Weights of a small GPT-style language model, trained from scratch on English Wikipedia: 2 heads of 128.
MLP neurons of a small language model. Each row is named by its layer, matrix (up: input weights) and neuron, and shows model dimensions 0-191. Each number is 128 + 24 x the weight over its row's rms, rounded and kept within 0 to 255. Numbers have three digits each.
After each neuron's rows, "fires on" lists the tokens most often at its 100 highest values on Wikipedia text that the model never trained on.

L6.up438:122120150105146118092137129145124116102095147110136164095158128167121106132139141110103129131112117151114153117096149145121166091124123137117129116131128087117181102105097144136124054112141158137130091145150104156132139157085125111109136131119115116097119165073123162126050152132139092088135134152096113133138106086149123112107173123129136134103131158130133122145134129154123127170114124100136135147110112124149115105178171178157124147152134140082131115143082117167117154132162111163148119137100119153120142111091126156119107144091140125138089129131095095147128105156112134160
fires on: " 2", " 3", "5", " 1", "1", " 0"

L6.up732:150147133076171167107161148118128103129115124104150096122142145135144101164127136144117113084153123142146099092124121123158105126124135134137125115162136132122151106136132166126079070108111132117152171123165093122094155141184138119109178173112155116096116193135179106155109100139132145130149121108105083150095118109129123093140113110130138121098131102098109101106100141135099123143101096091139115131157104122124159149114102117117126163151104118122102128142142132104152135115110110097147131167148104096113139122156134137122132103110121160120156123176174117135076148131084130136
fires on: ",", ".", "m", "c", "y"

L6.up539:134144142127096120142136122083119113075152100149115134104126097141106173093137130158120153094126156095103090155142120097140128155120151119122141136155106151136090113128124154131121145119079143107095139157146081154125105177128120098162134133128102108141099157084150124172119115155142076154128131081109105137167145131139117127121143130155133158105152124130112112127160110137137128097116132128122179102120181156140161075139164140147155118143107158162150129148148138161108121111050114092154116133153162127089153130120127073135095130136112141140137100100143190150100125127112109125
fires on: " tr", "da", "ma", " sp", "ea", "po"

L2.up113:105165067130088108130159127111124150119119126111106132112119112128114122122134155147118127144115148119143138149099105130116113136123139086139169095129153145132137097151126094096134099116096118096142160144121051106122064133114106124153141178107115134132124168123115173125080117105088115146110172111181123156138124142133130104100173115164172169141146115131154105130125137137138150113181106129118143126143147148086162172122152136117079117105093128151176128123115117150143122179151094143168101119128149115126162177124124135166140129149145123128146123161141164163130099120103137137
fires on: ".", "S", " that", "ist", " States"

L2.up510:119113168101087164160125143139151144135121094199117148145171101121155157144153155126127140114094146099117119131123130122133150112098106125162109101117151114152153143160134138142126087108118126109155117122144090161116154109150117116135148145123116101159143149175160098115092088155119111115174115124103101124151154096176105075104175088113129098124133163154115095122142095110097093092103111136096125091143131175123144154164157121160174124093091136093105134131133151147143146130101160087143122112144136115105125098137145154125089152132167176151143140137142155152128103112181106134
fires on: "o", " (", " −", "e"

L6.up244:083117153131157124112117128154134090131166132104116124149123160114125121074089139157130151097095143166106141118170129130141145077118169135122132156119105150120132174115141109155149184123130159124142116142142144120107140135110124100117088104092174115153138125112131094138125137172144096118115131123110124146105120170086165090068160151123112143115141111144089139107112078150103139130114167089149144095125123088136112108083123115156106144138125132135099074155160154154110105105142132147117101129150150120143144104076114129129115148157121129119168108159092150149101100104117118138
fires on: "e", "re", "w", "ar", "le", "at"

L6.up218:130143149130122140108138137112115132101117100138138150119127133130152110140138103126089143089114108151141137113102136141156150136118094117135123099152134129137163167102145139146144081090134135135157159154149131126092097148100142134130101104141082092145102157124156106106102138119138111131162120113111121132133102069144109130110149132154139146085167132096131125139068129130105131138130058109133106127142130171096124106149140119124114129154092141132141047150134100160169133146150122184131105156103129149124173128141157117078120104154131117098098111144104122144117049144124150127
fires on: "3", "5", "0", "1", "4", "6"

L2.up30:139109073051112150119117152136111115103107109143131199140126108135146153104133162133134150115141151149143105114113111114147113092105165125143153115124130099155161114163155154152099104133110125119139119167147122140111088108125111095155126141095138099155089143164139135131088128145186115098153134126126112108112116127163149137117133098098131173126121101151154126135110167128099139102147145165169089098145139137158076123115115093115135113138129150138114096132175113143126113130159161147140070128094095128144184126136132107124137154127142161103143155177121154150113131115182097130
fires on: "s", "ad", "o", "y", "k"

L6.up626:120156166142146064060147091081140113137123105152112104099127163134172085096153113135134145077132161148102096123141123146133127175137117130099128092141111152141123096139109088133112126088107159122125141123119093121163139144109132129132092093155143096167122132107156132151156105151167121105147109120153072147129142124114103132130136078119146125144157095117077095105155126140103102103117130123104085144120124141134091112142093091154143148113115135171120138137111158133131119123124126090149154110149147104131188170178137145102109115186181139127139119088137140137121144149092144155
fires on: " p", "-", "ef", "fe", "wi", " f"

L2.up333:140137138121091153142138134178098132110117174146101093139130134136053127124113171128127154119151153087135116123172120095141164086138139109103122118117130122180146099167121122102101106151117140135163099111128090129144106123065077134123151121124117111132075136129168150158150082152121130131133083137130092144164071144111131101072150147180134134158126129112141126120136139141104089096156134105110115165157124124107104151165122152123117153128143122133144103136158089173155091113126113108156109137077123117100149132168111100103120129127131147134148147136114124148134168154125120149
fires on: " |", "|"

L2.up621:187115165144109123126178105093089129097148106127121111130131098134124103162130162138116110144127139142146131157103116113126140124110133179143136123123116090138148154173132138116157127102127084097113120116097120126148105111128121127096172145129136147131118142143167102109154102147089131115139080121172159131128109125095134126140126140116097116080158141144157112136109167111087085127049118151114115126127153147149112106120140140051148092137158127153097125142105108150143158151090159096142159158146149123087071113135120161143120111143152125114142124138158077128063157147119146137
fires on: "c", ".", "T", "r", "t"

L6.up166:114118140101117092131101156137111117082179136110115102146111082111159151085099148123089114124124148099097169123150131084110115079118130111143126173134128126099141148108159116133147170128086144086123118153138105146123110111103134139112135160134122088152117106095125115179118127106171115148119109144144130138180150082119127096115173118136149137123078146103145109108119087124131100085091113145134148127141145158082122109170148118156137142120118159098113114153165155106148116141106135122145113139131123148159115135178123096132084142104161150139176084120149155132144123150138156091
fires on: " (", "ne", " −"

L6.up117:164122175098111121171089162176133149092180140178088110111159160120122107163085139150146121088130144116173124125132141086156111086123124145152128137125109113175101090173174108129098135134122138122098157136137134092142120131142137079150119150130145125161157106086128143095146111151140098110153142070148079114125133131150156101137113129159171181183150122098104119139106143127162151125133105149133133169086160114117098084132126187124137126114123128146123120126109145154100083156128142097125130146124129147151145088093143068107128126115132119103150117156164119137112122132138127128
fires on: "s", "n", " h", "r", "equ", "ir"

L6.up177:105134114133118111147123094090127122145130099178085138165123157154078117179117155096134152103143142172101132125140103172150122164143127086121194126170092098086141119144134161137108097112055115097139106116136102145136130106193110090145124129145152106135123104127141098142115133143182128141134153145106150125130160110130155116149141113123122119083147121106113130126126148090106144145101132083190132128108172150100135122118130160138105159140131162145165127157157134143117125112091072101124120153147108120104108142100141112109111120157104150101111144105102168122118127115119157119
fires on: "al", "S", " S", "op", "s", " L"

L2.up561:112114101114128159146128178178127134142112095142131058133113092143086117155155131159122129095148176094125084175161089093113126120162114147132132128099163073145126100126094083130132108125107124127103146121172114131114113123157089114119155096122105116107097137111132120133093129171141092098151124166129121126145166089102139134110206112128143128100131101134141161126150119111156103120142091114112144123147124137101080121173095141126092139146142166127093117116157173153111136127121102146154125112114135116111087111156105121119160151124145134156146169155152087152127183122096144143
fires on: " |", "\n", "|", "|---|---|"

L6.up741:152122112112090098120124153085140138131104118123120165135096122153118085131129147126113109162094115153107125130137102151091142122149151151108135130156133093135154131144146131144139101089116137111112154141150133082149172172151111134137171073120121114122114110085143120187140103168150132103076055121119102149137139110135153129103109118122149146169121117133131124060087116133148091091153141108155122128131130110139099124175142115123154151156088117172090122178118102114141084142118146142130128126130113132068137112145106136162099080170145139124157128117125098123170144147092121113
fires on: "in", "ul", "ge", "ig", "ard", "ci"

L6.up486:115180111139133145089163108114132127078123143146108104143124107128105135121080129156149120104154111154115115132153100136124151109082151151128109125142127131085128132113176148121146072094127098119137126117122109143122135159124063113109132148132124118136111098148116105155135143161175081128121138101113099166155102150127119132144143110156129121131099115137144125152164138150108130094113143123096174143143153116105130175142085132136147115105137159097104102156161141140195112107151106088124133163154145143125129132120075106117094153138124131076165144097141153139101116153088139153
fires on: "re", "ro", "u", "le", "b"

L2.up79:104180122144129145171145118092141152116080103163173117108191104135099108116125110158118168108133160111131081115136092145153132132125137113135131094161128132124099151167116181137123101129121148101117098146169127101103147127096103117123166114124077120174140134095146136134158123149163134141160121116112157155131130142066117119156159092125174148131132109113108067110134131093106099130126114124138091087106163160100164094152145101149102133135109160153128138145125121110112117169144120089130107102089137141166130163128093113129157107174147138107116116108157132136112137121120125130
fires on: " \"", " However", " also", " re", " qu", " This"

L6.up509:138142070155121123156203137114137081091120113149118143101127129162117157152144149118131121089175158142161149095119109083132145124120173152141168111153122100140093135150140139083112134135125142113118090051154107137120085127141105112116123130113128182125123147119116157085094098144160123118141103104147133132157155122105161174103147132119161132128104105114116168113184156120152163108127119072133152147118116153138111169109092129123136094084107083114084129137114059149143137156149097105142103126138135150168142140163147115130129129114113118138136144086143136146120121143115121109
fires on: "th", " or", " as", " much", " years", " even"

L6.up487:134134109126085107109169132092113108088150120149107105089168154127160165111124153119092152147130117129076152109109083114164140073113132145101129103109150128143148164164166111153119132100115105115123105118145087090151119111127145109143112158162115124126142100153123119121128086152152135109118114138150114151161107146105167125127124125146170137133121133081129143067137087165133126164139099152163154120101134103136113114082148122155174113107104103125118096145115167084144101110103142130106128134117141107122108148137065098105129108122157135119098086135151138133109099154123134101
fires on: " (", " ", " \""

L2.up176:151110130135130112127157160158112157121134103183098110122136133166098096143090141122116108095125157113156122133137069118133150109115120133173168134122173118131083106148090103098119098118095132119149112145161116165105133124172114100170153146124059097091133088117141113115120131128152104130111117086115162181158138109099119104111170119133169118128134101155138158115124097125158102095130128113105111132126178143094162109148145120106112094095113130119102126129167153140141132135119100132094130107157159129098111137155070111115140079149156121134126105125173132128110132106086148168
fires on: "\n", "|", " \"", "/", " (", "-"

L2.up767:104122096076116143110115123121135137092121146122116145151132110125094143093121140132106145130114095140153133107095161094141135116122156143159111115124117141118134119128104161159116100111128150128149146178093083100150130118119101070134124140098163081145116189156112098128123073118146161127101149113155126144134148157136145123131169133113150115117093095073116099158121143071116138114167142128140113132148126139119126106143139132082100099162114129174134108143087180125157117170145106150092101128145097164113139126121143130138157140138093155101152127093146156152121124076146092148
fires on: "it", "st", "vol", "bit", "tro", "d"

L2.up144:150126108099105105071167164137140121131056089145080075126147143147132094046161186100124103127133120153143144164139137097111129158137163147108126108157139120135121121125144099154119153123109096094109143127119125126145161125161124113097155071112152104107166184131137087154094100144136139090116112133160093142127130125153165109164146113087136177119101117111127107144131129139141082112134132128132135109104170182120143125153140167135155160155145117185137102153116135144149114111124140114150145126157119104147155116140136139125155136173130148097128128135174135156095107160140080140
fires on: "fe", "ig", "ge", "ra"

L2.up525:109152137102135114155173110115095093093101130053163169113125136117096151114160141143120084133107104141106143142046116101120096147120133168104121164135142127129145148139133135142149151092153152126138152098110143110149100144152130129125115142142155131141112127131140185161100142121096149131064167147147121147134137123123149132118110096128075111139158128116129099128147139125171110118153109145085150178153151163111093165165112146134077119171111186176113133119095144139166132158095141140142108132130097130092106123164132147156123106108120085098147119137131117147116086129106100138
fires on: ".", " of", " B", " time"

L6.up368:151165128095105133154119155133123142100085120160123125122146097144157108096121182107176133125149110120107120124138114125132153127124166119151164118182130113137116150159122120138169065160111097073121138160151099111107092139133114125140160109110125128148131156150142131076101113166156132137154124116137164170113117141146171097120142111135151132117118122116114134128145169126108148076168147108172115103133121132097130134126151157100113160131099125120094106129102076154094094148138094129154124124090077135126098116111104132099137144160145171155178168167102128133148148145131143129
fires on: "s", "fin", "S", "ill", "cul", "y"

L6.up535:157121137085116144130152140183139078154106160169143108122127139136149158116116144118111102123116113096111134093154100108139147104133165190143129159156177123147131142167157129148094111127125099134120151112140093117125107134129128132131109140079139165112130140126116141134130102127101089147171143103171074102101107150143138129103122122117097135109119082118135145159103116134183130097120145131118146141073141107122145142108149159149096098086101132123135129136134165121152148120156106083108139107098121163162154141168137089112170075158109101117131103125155106104110137146166115154
fires on: "th", "s", "te", "n"

L6.up586:159090078123062086120113181113093120130125113150147135073133165120072124167070141109135136122153142122125110121130122127127103126138137136121118104110144096157201109131096112147183116108086133134094145095150092067148138172136109119148146120126157109163150131117081133145103114128140160164093115149114090133113108140173127122113079116121086124112154106128134152120129127120136138144106103100112145135121114140121134151088105108113097145076139176127149114146139168137104092127148117168165105124136145130126117128136078126112129158119148143157182144154127140149145143173112118130
fires on: "n", "tern", "mmer", "S", "N"

L6.up348:163125154095132099109125150093129118116164128129117095141136158148121112139131134103156160123152087080101119147162160123169146083156157131152126142136108114101131151118146139147107114132108122093131142156126150101150122089127092129122207107108141140138115114103126104142139081138143133129149101102117124143133137121131128127100182142136144105095122105106133119101137115159156161139143108136125106111170124135115162118123115110144099106124101141114165092128125141097079127127111161117121086165093100103132129075122165125138103144093101124095141095092140143159126128109118157075
fires on: " a", "s", " A", "co"

L2.up470:088117104148120123125088107107152092126139090132105133147140137109131119145136086141102088112131120124119149141122127098148122114106153123150142138130173113122108147102108091129147071137145117078137093140181097124092097117138142145124173118094115186136184130121133102169109120140161111091156123131136143113196135123077116147158166086141124111135134155148118152135132167160121123155129133136133144141115149132110139110138119094100107123116150151084100136130148127121157101112127097092119115081070118146134115133111139119114077098134104123112139152118177107150068171133151108126
fires on: "\n", ":", " (19", ",", ";"

L6.up684:090165132121109109143127140136175135092106118128120149146152160150154112132149105149106131093109142095074151104125105176091125112116160148121131141166133104093097159164156109135140128083113155098124105126175127099096098098110122107130147086125132145146109118105126132144119073176135140088146137088163116137155139125122166097092122139124081138167133123144113123142082122153147133147120125093144131135098171137130074138111111184149170127162130153095129108120097115119128132151138152110144114144155155112145136112086114104129148145153139138119127132157104138143115104130139147144
fires on: "ow", "et", "at", "w", "ell"

L6.up35:117134113113098106132155138163128088079102113096131153061131144143104164098148158153101153129124190163127102140136116107119129103135122141135144095128194132171101141130134115128144102137112150125132097136165113135129150126133123144103106122101125042124128157140152118156130120140118105148136119105128113130142144156109165138123120146153114165119144112106165088096115096104150116139117135142137111131091157089132105146122130114138133136134135107111153126146109151110152113166143133094111066166133117104154153143142120113117147111167133103115185097104142185128146110161117136121
fires on: "s", " located", " follow", "n", "th", " based"

L6.up361:115119146137123085131167149116165135119106138155129105109115126139144145156142140110109185119129145112096100151123096142140173159160118124132150141108092107148154113149136155124107133137115142082132078150141118091150114125121134111170151100119105109185115154120120164126169108111126149132111094096112156164143111145090134135118168106125092170146196103115123153110136095178129138116118097105088140084144167132072116125152083110185118104078133140158144121137103082123142095153112115165118106149127117110106139109101099127107144117156181141100133096115140159131103124125114149172
fires on: " comp", " p", " f", " imp", " ch", "ch"

L2.up383:112115134117113203125121101106138102138145123139116160145132145136119134129126098116109109105122135131105117149132115098166098125106158086126129177122137117125114165147111134140096111157163124107086098100143088153123113109137132142145155069108080150127157108127177137196132095114166148111143140161133137136143166134152169118131159088111115139161138127164160145162099150130159102141148132140105159147105122187124168113125121104043109080112159140089119113144186144141166129140145076166140099108110143135117143096088138123149123125126112133074115134095151153138086171155128119145
fires on: "\"", " /", "\n", " (19"

L2.up750:123114116101133141091127076142117145107091152133131136140097146136102130115114111129130124120128131120108120143144129103124132083135146137140150109114148131156149140139096145098090120133160143115110146149154136111100151125109125137076152145106112109174115109144164090099088116092175102129153138112219107112153112084172142134101128084116111121136095115079123117123109164113132110133137148154137125142118180138117107127170097124142114099133138138143096139139161163135135147158151129145192129136105086182140132145146158080175119119122113145143176145095155127146108152120153113122
fires on: " and", ",", "ly", " –", "'"

L6.up613:112201152144093124105136178163135131092114090111103121125176134148179153083142144126113155149119148161153147116066158151130089117143174105121139156153157116105084083141146125127145154144138110122157102112120125125112160116119125095143133116124107169135130140097086150110153135123192110118182121122130127088126122106116109132120110113144125165113108092099120113134150108160118118088151113137127096132120131116109137130132123127114147121099083138118124115150136110129107163135103127133150152138081102160115116102135127111102124108081133158074106131149123154117138124146159095125
fires on: "co", "tro", "ca", " tri", "x"

L6.up219:088130123128146174072160147107150126133135119110148099115114106110129128155095143151109110084146118157102117109118139166105101138132114089091116139170115106146113101135191148125081072118137135104144151138154123101150171148098150109129145142121097098183114118120155119099111077153133129135164144108151121113143099107131136109106163125160112120106143123109121109118124124143086135092110114110115084132145173158108123164094105166127134127103125144123160095156121145149163146139122141110151125164110147135166123132101166149085083080143110127102153110152096136157122123163118153187
fires on: ".", ",", " d"

L6.up454:106123158089130123123135109114165098117164099163131119139163147152096107102173105115140166109142139160150118088151114122105101111153139154094177168129135142144124092143148092130140106131126125130102138174114108121136084120096103128105133119126101133153086124135107129168131094137100128076180145170117149149110116152113148121105150153138133133152131103129135112144151169149116106122124129103117105177133106125126143147112102153120109133112117170118138112130151124131144110110155116126152115112129114099102127122138148109134170155089148117113098186178079149131115176135095096175
fires on: " Se", "ro", "re", " se", "ver", "on"

L2.up161:128187136113125118143158122114136148113105162130137074127185115158163096147133141148107105139122138120107111132131084165158170125144134134152124111161137107131096120156124112145114107122121127080123127172138123105164110127147128116112141092109107156092143116126117129125101090159140142114124118111106078148127117144110133122120119106111140133167120152110147133117094119149160113119147184127132140114115149126105084168126173159161124149139082127183065112152084162153128146189093085123104096109136122092128135139100116139125134124184163140109150149126158100129116096105116131099
fires on: "it", "w", "is", "at", "rom"

L6.up608:092141130120120153139127105107169127100106090127143120090129147109164091090132132110094162109186130105127108129113130108137132129117134171149173138121097122133122083158133135113106124109100157128101150117101132126140063149146158104120167145126096115175115140143158126136127120149097117134136112142161152110133139147185140100115128119150174158097129137149140138131142096105090141135191130127130109143124168138147087154106086126154119139132146137164146133134168116095138150142128146114169110154109090144117145124165076114119124150098179195129147097158160124144109111082087141152
fires on: "-", ",", " the"

L2.up159:149195108095126109062143115132115139131112144150103086174147156145115102119106163146115146102086102156134112099147158146138089144129108125137154135163115164164151117173157110125146132139104107108096111125111117156184099123149116156131116126109152134127091156123133152069136123115182092099136116072130135135126117136119125105111115142196135152147126119095139145121093172110156132121089104122159112128108088109124103096126083122133121130134105141108104095132116127143135133162155149158152111139080154128132114149142100113087156124127131138103135136131105142145109086099115155118
fires on: " his", "s", "'", " her", " His", " their"

L2.up353:126183094103096138096171115099137130148134132144101065161140150109158097115097145135116111139121155109160126165131117133118162088140162142180140140138171107147139156171138101144111087096137123091115127116115094112119136102171119127110139133126123168122095168128119108137079140081133110091091087162138069125108143169155173099110136129083113158092107093115139107096121121113126115152095126117141173142102176161115135109122150173112143116131145122148087131153133126179125175141134142092155140110137133154137132164141133113137098119123157131129123098084156144133135148121144071105
fires on: "age", "ent", "ist", "man", "able", "rate"

L6.up673:163102119135090094104151147120099084122155102137122096098158183093128170071104142186142163127159109124173093095149136178145114116117144113127111136124130137146143131118173124113094129152124138118117106118145144090163127184124103083094132148115153099123147093102129129108162122143097118125131126102115095121120116165104137101101120138150173175144157149110132129148137130168145146121126136114142104116142138120119122147116117145129113127136124109122100079133166163116140137166120145116099122156135137166125127154124133105107102067123140123103135096120089120146120133156082091149
fires on: "s", "b", " in", "n", "d"

L6.up562:140104135127108132125152129141149122126135132155136130152148163110112111135121112095137114117120092111086128115109091109105158131130105134130117127120093072117172166198155119087161098119108089082134186155126096120137131108139131141127131136137123165125137095162131080161113126107166140110109117158143138133150139117137150087132119127150124130140141125138113083150132106115128161096165085112155083115149140136120137161146151168108161127103120159109127107126125128144179155156115146121120152119109099089111115122166132135091103093139166149101116155173119132122115127135113156112
fires on: "al", " Al", "ar", "or"

L2.up253:158154143133118129151107127157175099154136164164140116116134156128156115125073068169098107107156132138177116114119064125145149122132150110104087161161164105099100128122129118178093142153115106122121091110142115131132151153100106134124155105119132117093114108124118113158170117121174091076129136083130120157115095156145131102126180137149144147135115134148132140144110114126147119155117143142106096146103171134100140111151131149096123145131143149107111072153150139145142104100148124110119099096147130161141170102121097118132109129108116129076122111139131098120125188105137125177
fires on: "ur", "re", "ro", "í", "ir", "mi"

L6.up527:104180107122104108126140112120144132110121076173145108107108151150118117138113092175117143135155170090115124106127114134126141080144164184134129107125130106110110154089086133110135103091130195100113102106138115095152110150062129132085140140116109083147085066131143112113157069123129121093130149126157176127165115147129117107174108110116155136139131101124140096125072097104091107099129135118159119135158144159131100142139099107135112110143135135152127119118103144133127131139137118115152099092159111140135127130111153147123149109136131134130130123121137151142105152117040172061
fires on: ",", "-", "'", "S", ":"

L2.up427:115112109152110111086183082128119100128121140154172118172140133157123127168127165071147125076087107098125100179177092105148115140138167135138135147115159109152137157151119137141119151139145088107122113132137118142117131178122152092140086150135124175087125138132128152133134112130144131098102102118166129121136119152143192108109116155108145149105108117137153150126110141149118120137097122109114109123108120145122115133164150118121143091083148131109091088133160107143145125116169155087128121093161136106135126150124139127120146161089131134138115089092136144156169156183112103130
fires on: " /", "man", " as"

L2.up5:194154139091125119133136083095119136109166065135128092116169139175159099161140142122138128136124135118122157126124130122128078158125143154122123144180169180140132142149116089098161113093121098121110124145095130120142117120111141141110104139124145119138125144102209144097133137111161102087150117113143166141136116074086166111148151182160118109097125111135153111086136159119144117125091081065097165100117119141135136131108146135133101117104100113148106123142116100111117143151134142139159158093104141116118132131143128176114155105111112090149127125122158125135114130108092164144
fires on: " his", " a", " her", " ", " father"

L2.up741:164128118080104129121100143133095148141150163198162119127134153106160083145153129144126118109144146146150088106107110117100105132125132130092120146161175085145154134137125122131158142126091126124134101115115100143172151121111128101166192114102131128163142113171134120138110108133110131115120132128116142178099088161139127122165123135134122140178177162112105173082187191126100126162121105131147119161135156162102109134119167135145126164132134136155113107149161142100093097128123165146155139111115126094111117118142083138108118102176123131147150117171123146134130157143108146141
fires on: "\n", "N", "S", " Con", " In", " So"

L6.up745:145141100117073092122144139133136114141152150143096137150100150134215149106055127088110115169129143114110142148107110084127196130102139145117115140148122101092172128131113153143162114106143101123129123136128080077128137143109171104138113106121101156114127122090119110132093109136147086127078106148118150154117117109163150124150158127120152124088126140135146144129111103155099123132130115151140134163126152135102148141114133185114119124127142144104183117139140148121181155163111125139161129119129118115146118143150124132144122097132137146089131055109146159119105110096105131093
fires on: " (", "al", "ine", "or", "z"

L2.up129:106110158144119171137112108095102135142098125148124148161153150171156126143126147165096133119072134093095116095126136182140078107116149150132151171148149105154154102115157126117180120106086122123127117160117128100150144089090118140121122128127124154126099104153126070096105095122139135143159132120111154111126127133150129105134125117095161092120104119152123130134100123145162118113111113156145094109111099154127159124136145127140156122140123131106154083155150145127139093128092148151126101112123103179073083170138136114160185122107120107139141061106167185133146097089097100176
fires on: " first", "–", "ly", " second", "ci", "er"

L2.up240:148180127162120132090121111142096124161165115140135098118180125109146115163157077146128134090138155105108104110152103157169106136114142145174160134142167114155127136148116129093120107139121118130066110085097072140138091123096123132098152110102126153112114131086125138134151149151184109091092123098165117125155135122140147148105125118127168121155103145175105147157126134128157178138127163093146119147122111116099142113148177138114113090106157119122101105134147115140130140154150122141164104079093157144111130173141080148124118145120148121139122087148151119141138163122123101105
fires on: ":", " is", " as", " became", "),", " was"

L2.up496:120153114131122107136139123118156107132154156149181130117144145142163093115100103171139190122159082109128131106109146130157104104118137163145184155151147106138154179139164183151164135151144071123109085143120140116105100130066132112143121106112065128155155108157156127084086103115116105088140178107125147155133088095131133093085168123096130112092124102105126128159173130090132152154125092125100131134125129121120172127107143160141148139123188137100102123126117148122142132170123112130104110096138108132075163151166097128145180129121092120139124069118153100129127122122102123111
fires on: " and", ")", "–", "ly", "ian"

L6.up20:125123132148122130125179124105130151164159119087075125128156151139203124131126115141133127105173128172146131082173114095142124161107101132159112086151140142116161143151148075124122118103109119097100148121134134142134099144110085112133140145132102125166154173137126124144130139134136116130152139085092123209155126121133149089103098103106127117085131106103136166130171103137128133117093118153163108141079118136139145122157121112143090134099143140145129137135149102135151115129105105129154100090093116097182120151121109145118178130123131176144140131086177126160117099116124127127
fires on: "\n", " \"", "'", "\""

L2.up600:121156067102132133142190111098141103096140145159163167115114132137121119144135084145130131101132126090091107127143106176147123150124137122155113131115115098117108133126116126128064151147146129126140111173153118124151140133166120141125149086142109089113118103119152183127096089144176145110097130152129130170152091111100125081116125102108161158122148134096115120121179125147153134145161144094096135131114131111084133162162092120085099145119064143144132126142114105139146152147114129143112119116160144138144112161159127156158151121144104126120168091142150123138139113100111135141
fires on: ".", ",", " where", " when", " before", " W"

L6.up616:117139142124132138129162141095120152146111131146119131182148164121142154108096097129135124048161136175102114116121119124142138120099132135192122116097078112094195114157102112134111105101119134085089089139128129117114129129120108109139144113132131170147095103130124159146168101170142106123131101134087122170134123116141143132144104062115128177100134151138122135142114096140103142103139118142144114125102133114107107136170122126166098120131144142193129143160113165126120106089109084101103117142101123113115128108108130102100129134133159138114162110143139146133097115131161127169
fires on: " de", "\"", "iv", "ul", "ur", "\n"

L2.up725:119130163139121143154137144125122116057146176111120145096142147114109111093111091143112073127166081175167127129095115132130143131112137166137107160150158121136092129116115142109099129109140138141135109067122111125122150167107136110110170091129122117133155108149141142167101086150136128125078108098172140157116079117145115123122116095127097100122158160121118121137138136146172121112133142146121094197152117158105140141154111170129123160144119152155126110153106132134141130153085141126147108134157146145143116085116123124132110110130170114090126124122153095114094169119124117159
fires on: ".", "b", " B", ","

L2.up479:137122151090133155144128130123107135134064109126143132095138148154106123141137125118123110150144136099171134147127117112152102115116154080169133140142106124136141063135151095106139061127075141109173094149159133099119112105136091121107140134130134119127122144127122157123124151160162121060145115128144148116132153098112139060116171125161139102123125132090150133104157102113143130138077100133121143129081140162113121166135096170116140160131144110090134106134095191151145141096121128097106082124077145168094072170176132095090158095123125101145124148127145142150111157128124166139
fires on: " |", " all", "|", " 8", ";"

L6.up532:144110138079136108133150132147187102116110146184117113125139130143128119116119154126149138091146102169093123113095135088147074137167128123116152124156146138111106158133147124136130115100113117115144137138167139133123108152088072146123129139148091152157139144129117127127098149116099152152152160116117123129158120139100138103120136131091108119104112142110109095134096190128110131118144100097177138152096146113115134094113135129127095165130090153133146170166135085138098154097153123156128147117131119147155146117138144141073156148128130119135108132126129084150147150164162063100
fires on: "re", "ve", "im", " Qu", "ver", "ill"

L2.up738:180144108112103135111211129119147165109131108151114108116129133151151081157135151160109149128130169132123110151122102122110103117103126138158127138145109150130139120129090100121147096139112120076124105163117094076127119124164120124146147149104139133101107137125147184104101143161161137118153132121133136158123116101076155136153109155154117149100191125143122104091127173118169124140091117090133140088128130123123121144144116174135101149108086119126105131129103096175172152162115127146133146127142146155119107139143160148132117113140147114091136138152154137126102101085110135140
fires on: ".", "K"